config.yaml
n_head: 4
n_kv_head: 4
norm_eps: 1e-05
init_std_down: 0.00171
MLP neurons of a small language model. Each row is named by its layer, matrix (up: input weights) and neuron, and shows model dimensions 0-255. Each number is 500 + 40 x the weight over its row's rms, rounded and kept within 0 to 999. Numbers have three digits each.
Before each neuron's rows, "fires after" lists the tokens most often just before its 100 highest values on Wikipedia text that the model never trained on.

fires after: "\n", "|", "ed", "c", "or"
L3.up655:497498545506521494469551495516535482524439582511493474522500471475494494500554545485510535526520535469467502513466443491495478496462497486473398455441560554550551530442402494495484449480436478455476526503525421451555560518512514412514530478482580490451442534421485475526479471432475481444445556533528510550491450459574477540559475514556481444464496488495374472608472453503532473475532505521478523506437478509504502492550492530567469448552540488560497545503501509564482496548544516584472536455553443598481572555558512469488492564505507558501507471526512472504465500459551550596597459542484486463511481468575482555543518438517537520572515494497498460513546487529507465508480553466490469512519495477411494501505509458548551557547456489552490503544503493547516462511514449

fires after: " ", "\n", " T"
L5.up1204:551503478513493424458440441522449474434467459436463446454489537461489461466471402434443485475526528465489416467496475484463505458519464478508479492455496507471507409476441490439478525528500464493469490494472553490519453478507520490417504571476440514475472457500508455522444472462529502474391467537446581511462495490473471470445442456493543488474537477497496497509471493463430465492471449470563543476490462476486427480466473480445463475505482488471509508486466496476492436507474468487534478434462479465495424513536433403522414512531453504417470500487491450465465478497485484494523458499504435466485496460502464458531521433470444382420517454457484441487449474452467482511402541505381506475446460456442408442451489446472490491480477493501509423533471509462453528467481515

fires after: "ri", "ru", "ult", "ron", "u"
L3.up1253:493447557478469566446500537492498475457560550569551456526528533486503470579494525490582481489449430513458502512497481535502529508582464458499495491442484535510506454611518461490494557492497539472463535513487523442452570549433458443564453471464463487477503573459467490455554486397451495526454497499599433490499597548539538532524501505584466538477482578499529502528559508461502438514429565442461548505489547522501499468484484512472536568514482500496440530501514554565528527494493531525561493523497506490495497537504504500474469447515529568476467495495506474488558509420563515506548413522495521518491485414542536450549515468453461501520421482476460436451472515515471464524515511543399494463456509521455575553416509476477519527493489515523498536493502449452587531475553553

fires after: ".", ",", "I", " U", " Jo", " that"
L3.up477:539481529467492465497506507540474424462492495480506545568518464497524468518526512464551492526436479488512500507480514511470480501517502516559573475455514464569424502478483526572530440536507419510458535499490538459476484565514423509593535430446553476548489531483541531491510538442433463517485477480437514560567411492514460533494504465502543574497417577455462504446604558481509507494457489486520513467532489530484496486508479478472485488488433489487518516496481487491478489526522548457528530507564555516430498542500526443548526460504485434505474474552516419419563465533458500511546488546484469511466376551557493489599543534535494511569511471492456464499432536530440482519521499446528399527542514459549504569471575486520523562504458498525545543450516572473455447426527431

fires after: " ", " c", " a", " the"
L8.up424:543521474488531435487521496567506504476540522497554462518492565536472464545573493470531542427517519486447456507482363526466595461594466493468520493407442469501409483513490446469510491498486445524508543516500415485482543431519465511483500499497446524440518466460512569460511515442520485501499535492533532579526463459467443576569465504494498501551557494524461540570437534543486483496458477471464446527523478490471511490522449534439479480540548497540474496492522461490506556559475484438552459491519469552473459549557530459500478576540560542500487501527422500479513482526482589465486578457579501490498482527467604566467479510540501501462502545497462620494502539535495504487438497471421463503485557504478500487439446541483520513525464480500498494444496564472515429523418483

fires after: "==", " ==", "===", "ty", "s"
L5.up766:518487501525469388465449500491496508482530528454504528468472480519456454501467454492497440452538513444544495521484480463468485466470485437456419475502463442487456511488496525463476391493527473498467479477496413458476545470549517478513467537440503446483433499451441450494440572488487503458443479477502504492386474475524521528464502520530466473482471530445403451448514521572479502497428499479427470472492468511489487422511494441450511479512511546442453434467462464478465491486470577461438459433452452488489508511471483458482511444465478526513492440449465443486475471474448508456464510471504443536424469468490556515440463429529569529533444570483426458481482558553519478457409471410438520482524492421525529478538469459474476488506405464456435562428503514514531507493491500

fires after: " M", "e", " p", " m", "en", "x"
L3.up71:505520492461547601470474523545495531521519554539519530533450497472467508507530544521519525464509514504483594548510503533534511438525542478477524570533513499517524498541514522500505450459468488582485489521525551484518405508493529459494458508535511404434569546498549562488479617484466468511466468488488517484542496642592449501466502540592514481555549500479580528498510456541542552540452510562520515458525486450551456438479475471506534475486555462463553500533488472522522585516500505448500495456485517551520525462468479494520473538606515556524459544502490556522487495547562417490497518522589536452445545509500474527486468484479492419447558497544565428545501527504479491522539548494510518505507522540516448404580491478594493503557489515483524488471488562500528532571472460

fires after: "\n", ".", ",", "T", "-"
L5.up792:523565424514523465547484452560373517467509528528481488532531461497482470553544396474581536462500589531507525441529390410498461546501482473501484465413516509485590506517557450483492504513440538508494585553498501528552456564526489404599515483500562511459491537454489486463539485574523490467489509457451466531507450470552512483453487462551526553531486506492478527508533452497533480546375536484462529464455531528496542485495417492531498473531509506543514520457534492481484566506535544495518481520504513510498516512501479441481523518505468476523489443483566459449471542546547447551529444538477499527529438516516566560522464490485472560540543462482544519491507492556450466470519515487486475474580521437461503537457464491508475532537460502382490500590472483567518512490508522

fires after: " |", " 2", " 4", "lo", " 1"
L5.up1485:534461547508484448522540491511485612486539505441507487467517480453454487561515518500543493542499506528543512512467483443497493478598502477459615461496471486579460459498520520454479442457420507451529547518505502458496485593447417446545505544529488530536445450426471451448490585497494528543516512496503519554411575458453532528558486512498453541533452510612538501552497520448464499524531484513529490480474480475515554488508450542427482489449525506470473558479524536499474511431559518501538563493481410486496475543424446467467505443565478556443458501457530545532484439402485446482511494505529466532511391463509476540522547503596490495476496451513530537575480549426514490576479441486511463486516488491485527502463506526540549515490496487495489517563570470494500469473464515

fires after: " the", " de", " The", "ri", "in", "ed"
L3.up420:511528534558480468517553505537484501498388517467555487501542377548458538432570532505548427407507488551544535499411449505418498477488506424477541478483504581517508504478508418531537546462454488495464565508532470509527495447539442504475435550521493487515480467517618490501417475467508528532497546521458462560501501484510420574463466453514511473553573503551464464609559493469490473511525513544530483436478454518469512478486453548495462476489501514469497490451531547517528573551550522496493468520470483481499490527495498513387518572498509514454495498474503439508472572440535537523501459473511534436509534463552511495571487499589504509533488493507497489389507486470585501493512522505483515507568513504491551579544489465512491475561526450490499520538510520462522478524438563

fires after: ".", "\n", " re", " B", " Be", "in"
L8.up13:430494458477457499471526487421490489452463492500456497416482466449463459440493496512475493468381455458430444455433494465455484474484465490466523454485485490485483472499443470466535481409467440434457437505441527496507470494475476463497463475475419496488498440424459480466452514435471452450444501432480494499466515429455484484479544499495460447439459458498412435473475475467465461459513484461430428494483501455432506506434507430476490563443463512480536429522497479431488462467544526501514420449465497450476513483412504509495472454449472511512464495422476468459499470469510479466487484498473401509455479495520480451448430457513489509424454478518449477426444457488453424496493431484445501484418480482473536483490468480470459480428535456519504470455458464495511451530474441

fires after: "\n", "-", " was"
L5.up1428:460489491470487515542483518554446494531433387421451485413459513463462484408478450468493502448439516490506489479484503461479483416433478457453432516433496472409521512474471460517514478455546448526507457529443454462435515515444486519505457442494431433514497465508468520504449506446484482491557454482457472494480502477515489478542480536481478434512514465518454489414468459532466483494522424510429446462487464503517442486469492482443513474448429519473473521424434526484462450530512494503423468419493450468522528548459475440487495436531497515514464465493525521438496475484468460508509490478471432483526474471488489513422496469489481408429517509477490496505442489490492431420386511512463521394470533488491503462491482475490466473498426491460485541454564437455419464431439497

fires after: " |", " (", ")"
L5.up972:526549557485491482556490546486506522444447569411405506461534501471473454528564461455473413542474477485519520511472501491487510479517548483486572499502547540552427439447538504453493517542525499463546490552577431454539533488476452532497483563498502528476483549503441475532405533499441470484541527474468496551473517515475499490498510468408512567468489507562513542520499466544443521575607562500505538497498510546531524529382542525467436519497471558473527486381569472482508484458533461388554464565560495483452504515479474467472501532557534541444513545492452536491507494397493446472450497486514530473487545420487505499438539458514475490514498516438511490514446493518549509538464428487581498501474511554522551485505503523514451472577477514499523521518471429511486541479499544

fires after: "\n", "gra", " known"
L5.up78:408496460498489492521486473454522475545426507526495522505464477542428604515487541500466598574521447563561480485523523502515433565472548537544446522550477487525485545500482469486541470488492471487536504487492477496510504434522454505483567454514473484470562471490462491486486521532473504542485524514524581426581512493445526522524561437469472520388485397542480520523479498476559519521520512437490447574476540515499530467479469581539513422479471465484469551508488486531439568461535471512385508533483518492498518470473530526514588534475541478547495520476566579533549561476444501540405513515587561491524490507521471475447492535448482499513534457498588509518455471480512496421549426578544504554527577523523505452521478522471467532484529484463515464508446508493477426473463485

fires after: "\n", ".", " in", " state", " S"
L8.up1431:552506551564428551446551513551461518488524494526579483412568446499446446443496450465510535476554463564477489570450495494434550462549515422539455472514572523528497565491433414568514524451424489502495543557564542465504464536452539555523441441538570476519478572531537559490467543499496474455546501526531518493473509518453392550576480512482483526492513476497499490524528522482479463484493479528491494459421450542515515537467513528479490511525519499480477438505516453489441455497478482516501495490523429521450514502569486500482586530506467542493493524497468476481502552499546502511499447550448435533490402433548550540589522432541528508468459539492507488560533484506601523530532498477458502506585511468448496475485480563556588462505509498470468524547469453493535467458460488

fires after: " |", ")", " ", "s"
L5.up1357:486477537483530417575544497517506551459490556531450519493492503506461491519448418497509485503561508544490550523503460470485546460506478533463473471504565526540541466464595540463463523517473494512535469608483469428642523525444428527521469546488470489481530502534468506505490567535523464506464453460438521548459490462460533513496520474526475527580498535545568513484500481474564500448518492543451540528479479410555521581484487451507448503483514520498489512492558459508437498486520529494559472517580475519485527500510421511540514489392550508469565477503553467416481407466502422495547498510478499524502478474534525518492545494519452467575463391510537546521507555564531519427450481475527518506530480569474523537481485456498522565605496480516498540520494441513574479514423455

fires after: "\n", "==", "s"
L8.up275:532472455447495503507484417544453531582487482436426463478514493373518440520409519549482513477500563486527491458492471444507488467496477513435455506393480475470470496490461416490561538427483469412513492486426528526451491545483538472503499538544528541425446459501512493597539535452476447530443471531470496564529485501541438455561478449428549551505533497465444497453520474555599494490476448459531497473492522477509510476499484473555521492486501514488497511486483479458513486593475461452557471460477522524444469486432486462503451437455501512469465496529398515454497483462528521542459494504505494544516464522558472486532465449467462428440507476505498462433490521467525488491442580542536512469457496475463514469471502528470448471556474493431529495437463434570420454489466510

fires after: "==", " ==", "==="
L5.up759:444494451465485345466465523499423431455513436457556496516441492558513494575482461494510531484509462420541434446460465485470483506509429476472496508471478468493451555521476552499516409462492503488456441495474418442391523438505518441558457430495527533409486437479461484528495490505490416488502460463506390475492458464571546474520443418482480458573460527512463488474473458516461504500410507501426435477508523473477497445436454464506478492537484494542491485472471444515473511436516511487470463464471454474484488471407521512465536467465476527519471426471531511476531486466446478507438506514501531526522460459517487476475515501512590494539477585486494451490488502548546520461488515505506475509445524495502550486513508465484459517504446448427418505514480404505481503468491475

fires after: " a", " the", "row", " A"
L3.up1185:535487521509460514548560422458430529516504557538527544511502518577572525517510476546477455495439523458464554493585498564517510471502513459533528499537569579477520529495490504521522498577522536441495526527497483531489592501485498490506461510516562573536518565548497566535580543531529538528521524522500528624474561523549482494553511492479522490561544528578509499470577492520545487492456556477579425521528439540522560608429492520505480486500524533569521533486517546570508472472511502561561552529496503493504580472523514501503517508510544453468516550507555561500470513488529529540544512519551549441540525540483431561480580481554572521466508510480542474540493491512518498474555511501560484448510538526512617518524534565484520507464491570520534465486499579485419548520535530

fires after: " in", "que", " the", " In"
L7.up259:492494495448483417485520494556505470463468481397532502474515464466507511403452496476535522451463495461459522463517499552507506404500484447470518449471421515493468527485497506519538493410548478483486447528508396489472472445474512581462422560492449513528468510472506465474560477429539406463495460434460452476436525473500472456457461522460503494549488493486426446439523443448443497486482489410455497452471501481492503466473535466479528533456507485532488513410491521490500468483511445510454458387509497439474568498417458460430522458487507443525509499519459460449502448376495474438515438514512449468465521544434528488551494438497452466499545439533475477485492474491537511470492459495482514537502479530506534477498522426439504484480524515476422522523469489552428412523511450

fires after: "–", "\n", "-", " F", "/", "s"
L7.up53:492537533476524481494505470471452478495429500539506456486444477415446487537471488476479482539462428485429513452459473518462457416465479483464479491452469516502458490472470520494473464458475461482461490492532477521492464448441493406500504480465435471412478468505486446454507512485458425495431477516529475480447463477474475517474459438449440489470444525527471469545444412443498465464426457415485418465462377447460462465513467506491490470413459480474504486459427468438438473472450437466492468418485523496482476463432373439481491520505496496503457482422532530503504465462480510493443409490469454475480499441490513452474458448435447472497460490436455518463453455505502495501449515467456468487453495531472456467450480470506520478461448480427431451457494504475526451453472501

fires after: " Ma", " A", ",", " Ca", " So", "s"
L3.up93:533558527498452444495580524498495482479452526491469507479533488467438467505572474489485468524518462477404441532497560556488475511536541518436572446411469502525505516556528474455491520549532495485496532527438502436586506484474483516489539477445541474455432491480479475434578534512408460500487530478390465529474429497529503517480553492506538480488510486497437513469536495480533501531483501465506446430410487472485517444525478496526466467444456481488595529524503585554526556527471538484536475529570449532455562523498547493514523486499513439479502469530463496461557523485470529519467477560552439494544501511555489481549509434498587571553435500553547521502428502479473515535571498505476446504518429469560563508485483516573474590489530504470506460527535640490493482531532535

fires after: "\n", " p", " St", " out"
L7.up493:504535591505491598488510494476540549561510507486500518537485536551460517512502518543526556561475513611558594595496532590557537508512576445555465537452487566540502535497521502540581532523452504536432510536533470532532518552504533488526531514522487491515533523520534544505580486499533519512522487525503579494521504552549508523461490552475491576496542519482523486514511540470572534464420513397570493486536481473544444475576508531547510544430514495478536539540482532503499544481453505545503513477522568474533529528518472517483541502493530512584496537534496583552468502477523506522533484494582569549512567497424471477528478524500578517529542522497477493570544495560551494475530564588556517499505519546534541505504555586576489518477530505520458489434505583556493523522436508

fires after: "\n", "|", "."
L5.up498:498464580496479497429499503603498544497536516410508473507560470483468488554517524462496482552536530520505495543517497451469493516459534504434454466453529567502587519529452474537521508524395432479480462564540553437510549532518533517533440498508525564417457545436516499465474533469474455506518525538510540560464475422531466551488464466537527501517492532485490540514515517450525553481471580499433505433480409494493422509453465504574468511498524513472480498487555503468490521544499506549491564516540471531484499498561523510458458512498453545409507514577519484482429527458542507527520477543397491456454485507536505548485545426503477513550477480463531496415480534532514530560478487537515468454507490436467571495474527381534513508530495502500560584528506448436610538461503476

fires after: " ", " di", " re", "le", "s", " a"
L8.up1054:483508519505515481471557455535524442557475416533459525545516481458550522488553439469595529494554462490491505542459515492478603506557492514458496444439508470426532508527436476520466540458469535510522486512453493494518554562562521519450469517531467424551425523515613576477501497512454535592499498488514501482488528474506456487470553523513528544496516523530396522546513563484512480513452493523488513477407489499492574552492448517479490513488573546514421508484583493505534543541490467503543465468520475509451464509516461524490536522535474464429514502459458540473493411505476554547526474498514479365448491472488497600516505433496487531498549435514407512487445555516478519551493564538505515547511455428517502531479489488501516458480491479493525493415539518430555442437553474

fires after: " in", "re", "ur"
L3.up1082:475421498441483423441448507515507433472478479461529500460436451506455507480501454422491518462482478440497521481494472471500536493529452502498453517529443440481546588456500454481485487480460500525502507465475469491432415459534527483445414455476507438492532541460536461479428545543471505464449451500464533411564497495517440478458441459491451557469524474515477528497498475566486508486423459477475550461507512414516427442472535531448499512551518457489526462485506500494492502425502527447433458495568543486497487459409514500507468529484514442471482503524492500501496474504441487472448408555484491548445511491459497465449489479459471392448573514495442483483494516518455474495474533548422507557508511475497464431496441372538429522579476471468546487523497452463524492465404466

fires after: "u", "e", "li", " Li", " fa", "ri"
L3.up36:512492548505460490518490461532439501529519515537511443514515532484511491535534528508545519416547529537501515586458444492503474456447486483548468523472443483559473476510504418567483566413515510458475490534464561474498575524542466560461492508452436476425473520439511481517512563491507503528550469555473464443506481452492524502499515497503435539554570525453490467508467556531399559525441593396417534508531552468496533553489536434465519566530560493494443442512488467473508454505472470488500576482477530476463429566520500518462503461497481533605489470458485479539464476489524519569550533527455452478541433484435530554456485494538426501556556567487506545551504584539466525534512481455463460486506526481403500485498482460490514452520467469532566468508551478513560474463483560

fires after: "\n", " ", "s", " was", " p"
L5.up168:528532493545504489519466523509542466495497590470471557497542532550482577637488548479494579574557514484591446533502525483483455591486456451548467537553508469484493549559469535469488430486513468531575469510520495480491565465525478547524520492531482476552531461526460495468419573480469444484545485567557620469538481514528524554527560492493500481463520459540447498483485528551551527521553510499526479561504548539536511493496459502514533494536504546464465540506476540509450518499554542492456452494554539485502543575486527464593540487469531542523518496517541523474515538478462567551459563484556495518504488485544533509508513473513569489504549522467590518584480534509604495465523500569481530611537563473504509460506471517499519527509513501519505574578491582508531520563533537

fires after: "st", "d", "g", " c", "c", " m"
L5.up805:577469519522524493524529539493548558501473518543477504489538478469509505528518548539524485446480490487500560561543551498532547521469539454478500491532500517523543477474577493530477566564560506472505514493553576534566535551471540466583467537461541511515480580521492488524569515498520564505561539452562534526420519498468456493516548568528524478542495544472492465474569498511535515495537560550487472486474459501491514570602569507460568528585554526452522452521509501434499556589529559518565568528533493539522542467507506526496448502581464479514537566509497492477529487533544488432556496509491529512477521550476497503514512508553479543516483472568454552558540558507529501557448568449505523500633495528538581539505494542516555503527494537598544535511574567546520454571530500

fires after: "-", " the", " The", " "
L3.up751:520496478510517576443583493455490452527452495588523525536532443482500487524544427424532435392509462515550500524517497478502595482490500505527486471393474487534493493492455471546471485505542513564504466470494473571524466544551507440524475547530502499470515498464599541521521508489548566499478509511440541494504474466460521499531468527461508516508593523536532578522568531473441476497534520511500408447544491516520531515451498546498521513523492591422525460437454562523550497485536481450509502474446450520480477563506527485474496565505571564450514474534497437430564462508458639545502515509495465461482464451470520478494523467452548472568500490545416439470492555501462464526523577514485478538506476460514515519458469582488566527473446517530494554496499540479481516449458445

fires after: " ", "e", " Di", " un", "n", " an"
L3.up1093:550569550556536520464509428577500511544536538469559539423492439528476488487529483451491519465530495508514464537506540498520495523532418466450484468433472555438501507449511467530526548512444471478526540543566459465476468548541520525557532546477507456494491614501521431459465499475487537555455540524490471503519451480509443551508528494386555498569489467563468486536388527479506515476401530481447498466499507522496494570497437482495497440527505529524447490492547532543516517502426575509488460493538543514532458544541505453560533420522483442539508510467504461480464522495453487496549546489514520552495484496526572495519475465471534464540421593449499401463495532510506520546429523446528458526546433549507477488443425468541549495565466434512517463486482514493534414477465496

fires after: "\n", "ci", "g", "ur", "t", " Ar"
L3.up347:549487579502458485521519503529500561429516540472575448448513458424455483541513419454457467551558502506431516495514437457485529456482546527508522482529490529509572503464502504425485505547557504477447506473476558475503538544513484479523526460551538488464456447500457455500564511537471448466471499486535567571548459453524489457475497559510489485563550548490505471497490506490516515507461489453472431440530526459557456495482490474548500482470481467510478480469514533540509568512459476444489535475481541425504501564503494516544557572485514520558435508481528433428493479455470506497451495516533520433474477538472566485562602450451503452487493491538572466496461552512541478529470462527539416560582520455497521511428543483515523440513382480599495496489581538495612532566505513

fires after: " ", " |", "|", ":", " a"
L8.up8:519542588493518479462477481549529478469460517522572485552494560514464493503522462529545502380518493476458531555497439417454488468482486505550482405472508452527519498465488475502501491511468474449508515560500528518526502429456504399459475514495484420500468484529566565456525483548490488497445472468457488496561553495525472557594457490538485566513526490462391558553423552465475556470491514531477536514495588543484533527492415503482489540477486554458581461530529459438468518441467531521513523509422477515469408555534465452508486540557497564526487559553484484513463459512511517544538517501486455457478502463621481536541530460553555464555471508439505541510496597515531439481482500498530549530515518502467556459424516509523450504482430509478545481510489515504514422531495507

fires after: " –", ".", " U", "S", " I"
L7.up1010:545531633486472497487522530479523495545470465478528439533527534420488551485538521508561515562466477584491552552511510573522541464484533475513523520439539534492463529469544534569598553541442487563508544529515478554556443568522477473524505525515423506604484483513553602435493509500478474512495500543487552513447555536549477484508484537477463567520460529588469473531502559517580492470482545518518498489532485520526435452579450529551526525466488528505492496562435546476509511553500470508512476507540536422543545540497489532530529501507579527563542489511524547518524468513464538511459504557480534516483477467466524513561524476465541547555518513521518550572502537508514539539534526539463448523502462482493575514547576516579422501560549496592448513490493536556471480554446524

fires after: " in", " an", " co", "ic", "ing"
L5.up748:450486501474487452429482410497466469509437455399406505472510499473424452387465434525492503459465448491499523488471473489520487442473509501448433511475502506493519470454471470539532533470484435522434491479485496500470434464487528455491462525468499508453480401503513434464388465485513451413483444479488508455460531502380493427434514520500504435504468471408438452476477495438429480441502465502489529473475500451484462461505485426476469532517521482433491548417455497465493501536489509500471461468467467466521481489469516472435512471502491445472452491490450516436457458500514463483561472478514441502435487495478473514447482503417459410480533496459473449502499483471458505449366538463471549461466475475457465503520484472497509444479473506469462455462509447440479498450470497

fires after: "g", "a", "s", "ci", "t", "or"
L3.up42:515469534480522469512464482526517532535481504510549490556507530475513491466532429491475456512478570484429467495511437543489468558510510469503525482537482530525427496508476515479484561505507473483557520505476549487465549566524452514544392592482470430494462446492492455520506506488464544445513542468515552462484493462487530589442543581477503476511566513582495485509527501516473454493518497468433528494489461491542463482417484476488527520521492494487550495501536536493491582497522423447537551545492486543471532508585456441527540449476480488549518476473513551438525463575471562544483487493452380409470453511503495555527542498431500487459507468587473469499444550539486425553451458554573502532502405492529532514566452501527528484508456520527497526541494476600636553555507485

fires after: "\n", " As", " ", " as", " pro"
L7.up1013:524515548552491530473533526552453515487454515507505499474411548460475500523463458540510493519473533523504516419440561439507506447538450488492423462499522499529473548477493494539485471460511486507485592475509558533541483444548471538465551506465438461530525507488527429560461565509495397491441480587400596506457489500546482512408508528474513516407539488561440504567437525528547493475492462544531514548514488421484516464436453513477461457466441527507501592520454510573485508494528524460506512548467590503473473556484480490580531484564533571504506504389555533513508545486475502522481532556536505472531532555493523492472566413516511461620515536469496511500453474490499506537447563544467509482524551480502459464545470514516450515520542548589504488494492484525476489527508517

fires after: "\n", "s", "en", " re"
L5.up271:467515509544495467452444488515508460459464440418444524400513468512461460439497430434517453510482477491486474517492552421471435452500461469499475485489385467473512520460477512451451468455523459444502489446475524499473516458442506514404458484429450430512469435470565486506370579463458488521546490456458521497432511510464505473534535470450469448514458452484498455418484412491543445507507520428424466459452507494483438441519461472422558531443465507453456514416456544542461467533510504537465516506486479500502492523437494463495485492472491501521508538531540447455536454454439535479471500490518521472530527493470540516448494445467438529453495449434492505507472477502492444432406560542466514516515514521525496459454458486486456503504501515512547598481450467492483476535528460

fires after: ",", " |", " and", " ="
L3.up172:524457570536488451568524498463487545414536529452524478430497531526496421512573516493459507529511518456540509494488532431474499470520531547451558478465517503552428553493494466418524473528463469466554554545488443452501547537496476490520557520481501514548491511465554473441493551523530465429472540480540492598398473531419499514389508453476448497540516539542501474530505551521413464507415511517516473496513546518472523595439490522422512413516477505436504494481502532524514585508451486419556531505485561480471502524397449511490501488519553469521500538548515524494487506462500485537491482446511491525528442467492541455527501454539522530511455481496441510495466515557534473535484420459492387519537589564495516464511532555526530549568529448522488466478518500512471532488434536

fires after: ",", " A", " Sa"
L8.up1499:523519571529501478477462424567454477502473505466569431521495441508530447528513440515557535476457538513524430467506431555501455506478468447473498484482506519478590521498440478462493491516463483550510530512482496507519482558479510422491548435471623471511473577453508525428577532505538458498495535480520563538473434514543463512490553455514478505529455468526461519508538437466472486548436510538494449528468470501468466491556438529470467512472591540488486552459533546549484559388496516540458527508566528504530493534503467499516505479491386547461502447540525509492463552468495477539548449551486498557482451547518497543548485531548494594526438493547523550464437548511493494537469453453413436516558511456477481466458472476583567546488497478445486553496492534473561504424494507

fires after: " ", " d", " c", "s", " And"
L5.up1199:548547536527550465507529517485589552548542518507505522545570506576524552528526537598524557510487509534513568545533536509538530564541538522537506511514513541567515538488577543512569511525520507526493520525533505544555549527514535481574472542531564549519564522553536469532567543550491541536534569478570587488523553538544474526551561504495543518545508524533538458506547524513550538503546540477481505548467525493513558533570545555541574569555562542506495556513524546531500545536536528555527509542544528532537534465506541555515560521557555498548517550520559585543533511493529492491527508523528559529478550529526526499527529512504490563510548479518568532575530526534508554519541570550507515547580497577541539492521528555520522510531487534560525556510516531549552516603551494

fires after: ".", " I", "I", "t", " ="
L7.up922:590516572565496505484489532509550590505512536482462494515515499503453502489533501564493504555375503559429511453608588471518530500527467449538435499520493563572501549474533522513502545521533493555447605497514517490645542548566510471492495525481521501531538519503454471547506501463467476506434525511506546466505498554505448457429507589503580536424490506569520480535546521503555514527527430495558560542518531439501484531516499478511499535496500527526450535504499553468486504515460468483481487551498542507516455540497533550558551549535479529488523536501549517596518492554529527494474540557581524496595493577542506471523564444500500556548565525502543527529517455486470504540548554502520511481571498512527527513506443542477446503469520549546486519554535548523444499479486527

fires after: "-", " ", " re", "|", "---|---|---|---|"
L8.up465:519503545545541480439532497529463515476472468525523556465488450479531490472565447452494556508541476484472552504469468497440561478502479515551433411421484486502483488466437483499527457484562523484481534618454490529513516506496491511545507506449506425492472508509481594443492487547523557566522534527500497583475587527510429518498535467473509451498536447529473535492454486469514532529510455459452466488435570522494516515481528542398520493568578578516450495466614418519475503476558450508517454492432499453463571613472471539442508480505463506503584476515443492468445477459582516508546549479513508539479506448525520487650531504456511522504494460540492484537548465485515531487502530455462467468499506488431521528490529505500456480491534525540520479476552565453532529474496559

fires after: " ", "e", " 1", " f", " se", " T"
L3.up1162:534555443477550588481428475556448485435406496508495490509545435461477509474515495519472470510583535530460471486480520479524494486503395491436493482559543524491560572456513531525516544414440539498503503557513485530469567537610536526505523520502451450535468474519464462475503481462517490487496614522505476485537474507496452561593462544556465506502457522531458528560442586506492491513460569568451506577542421444473469476480403506498510567558520506530493492499526526438504587565390473520548586541539507483532534549492509482533546494567449503460518532484504433501443491459501452516524509461480545528507492479463443516483506483438461460502428543520473493513460491524503480557515458495533554466530514481493481466448511470511544516542442470498441491518475457517528531494452506

fires after: "\n", "C", " W", " K", " and"
L5.up1366:464509507539495436421440431477525448467522434447403505448527502508411509502505417490480514488537464442519397468503498451492443413449450429530435482526519486493507507485490503478461441536479438511502451445498471482432469460463507480480446475438450473449456406471523438473379488435490473475521425455498476481491521504473510475467523480466453419516471499487466481450438438488449487482434496517487481507502456462520456450481425455453515419531492506468454493473434486513456503516514513521446454445514463520487463545397502472455524433436502501496512511511493458445497416494406486527486565489546503496487505494506467487496478452473494500497522544453511443504435487491526472441505498516445492451466465473442546473466462490472444484400450476514511554500463509447450557548495504

fires after: "li", "c", " c", "re", " G", "e"
L5.up140:503486546546480564590544484496477546491570453496501471487532543466502500544491443454524470419536531494535650540461537560524515445527496511479557499514479483498486534509484483462513575520504506568480486478514536585510501565512552541524519506558495550529416541484539509507536469492601507483594471471461465545545557499585542517499510557550487510539488532507549558470501512520493520485477574596512477469537509528504455521540514446476527567539489536558504528493518529516601534486539519483529518516500491513576542593525527543492462471513467509499526525516501497505436536515535532510588463527496513500570502490474496513504579549529580527658509563486462518478571542514525549556454554482559558464458472471532553532498479452559529533528488483510495496481468521527527511527546552

fires after: "\n", "av", "ell", "s"
L5.up555:431485501503495577432487502508484481451438531435473438511541489477537457494496453462490427484523492408473440460469447515474459355492446495513528450456447473472425526508517502475495455425472499440516487455512395506383497499426499505466449458471486438433478496488519458477516479455425494503446476481434475500510495452538475505470483431466449444489453501481553483458468480515501404509449489525404478480444469471491507539479469468472432478435498466449500488474513498538514456453480453436482494501522463468527490492483510503440462486388538499517516456472500457506508492493389495490478490494428499495517477539393481496528504499519464474533451457442533505465507468479444477468515455496511470460465448493468482458467418489500455490456472462506473488483406434428471455544524478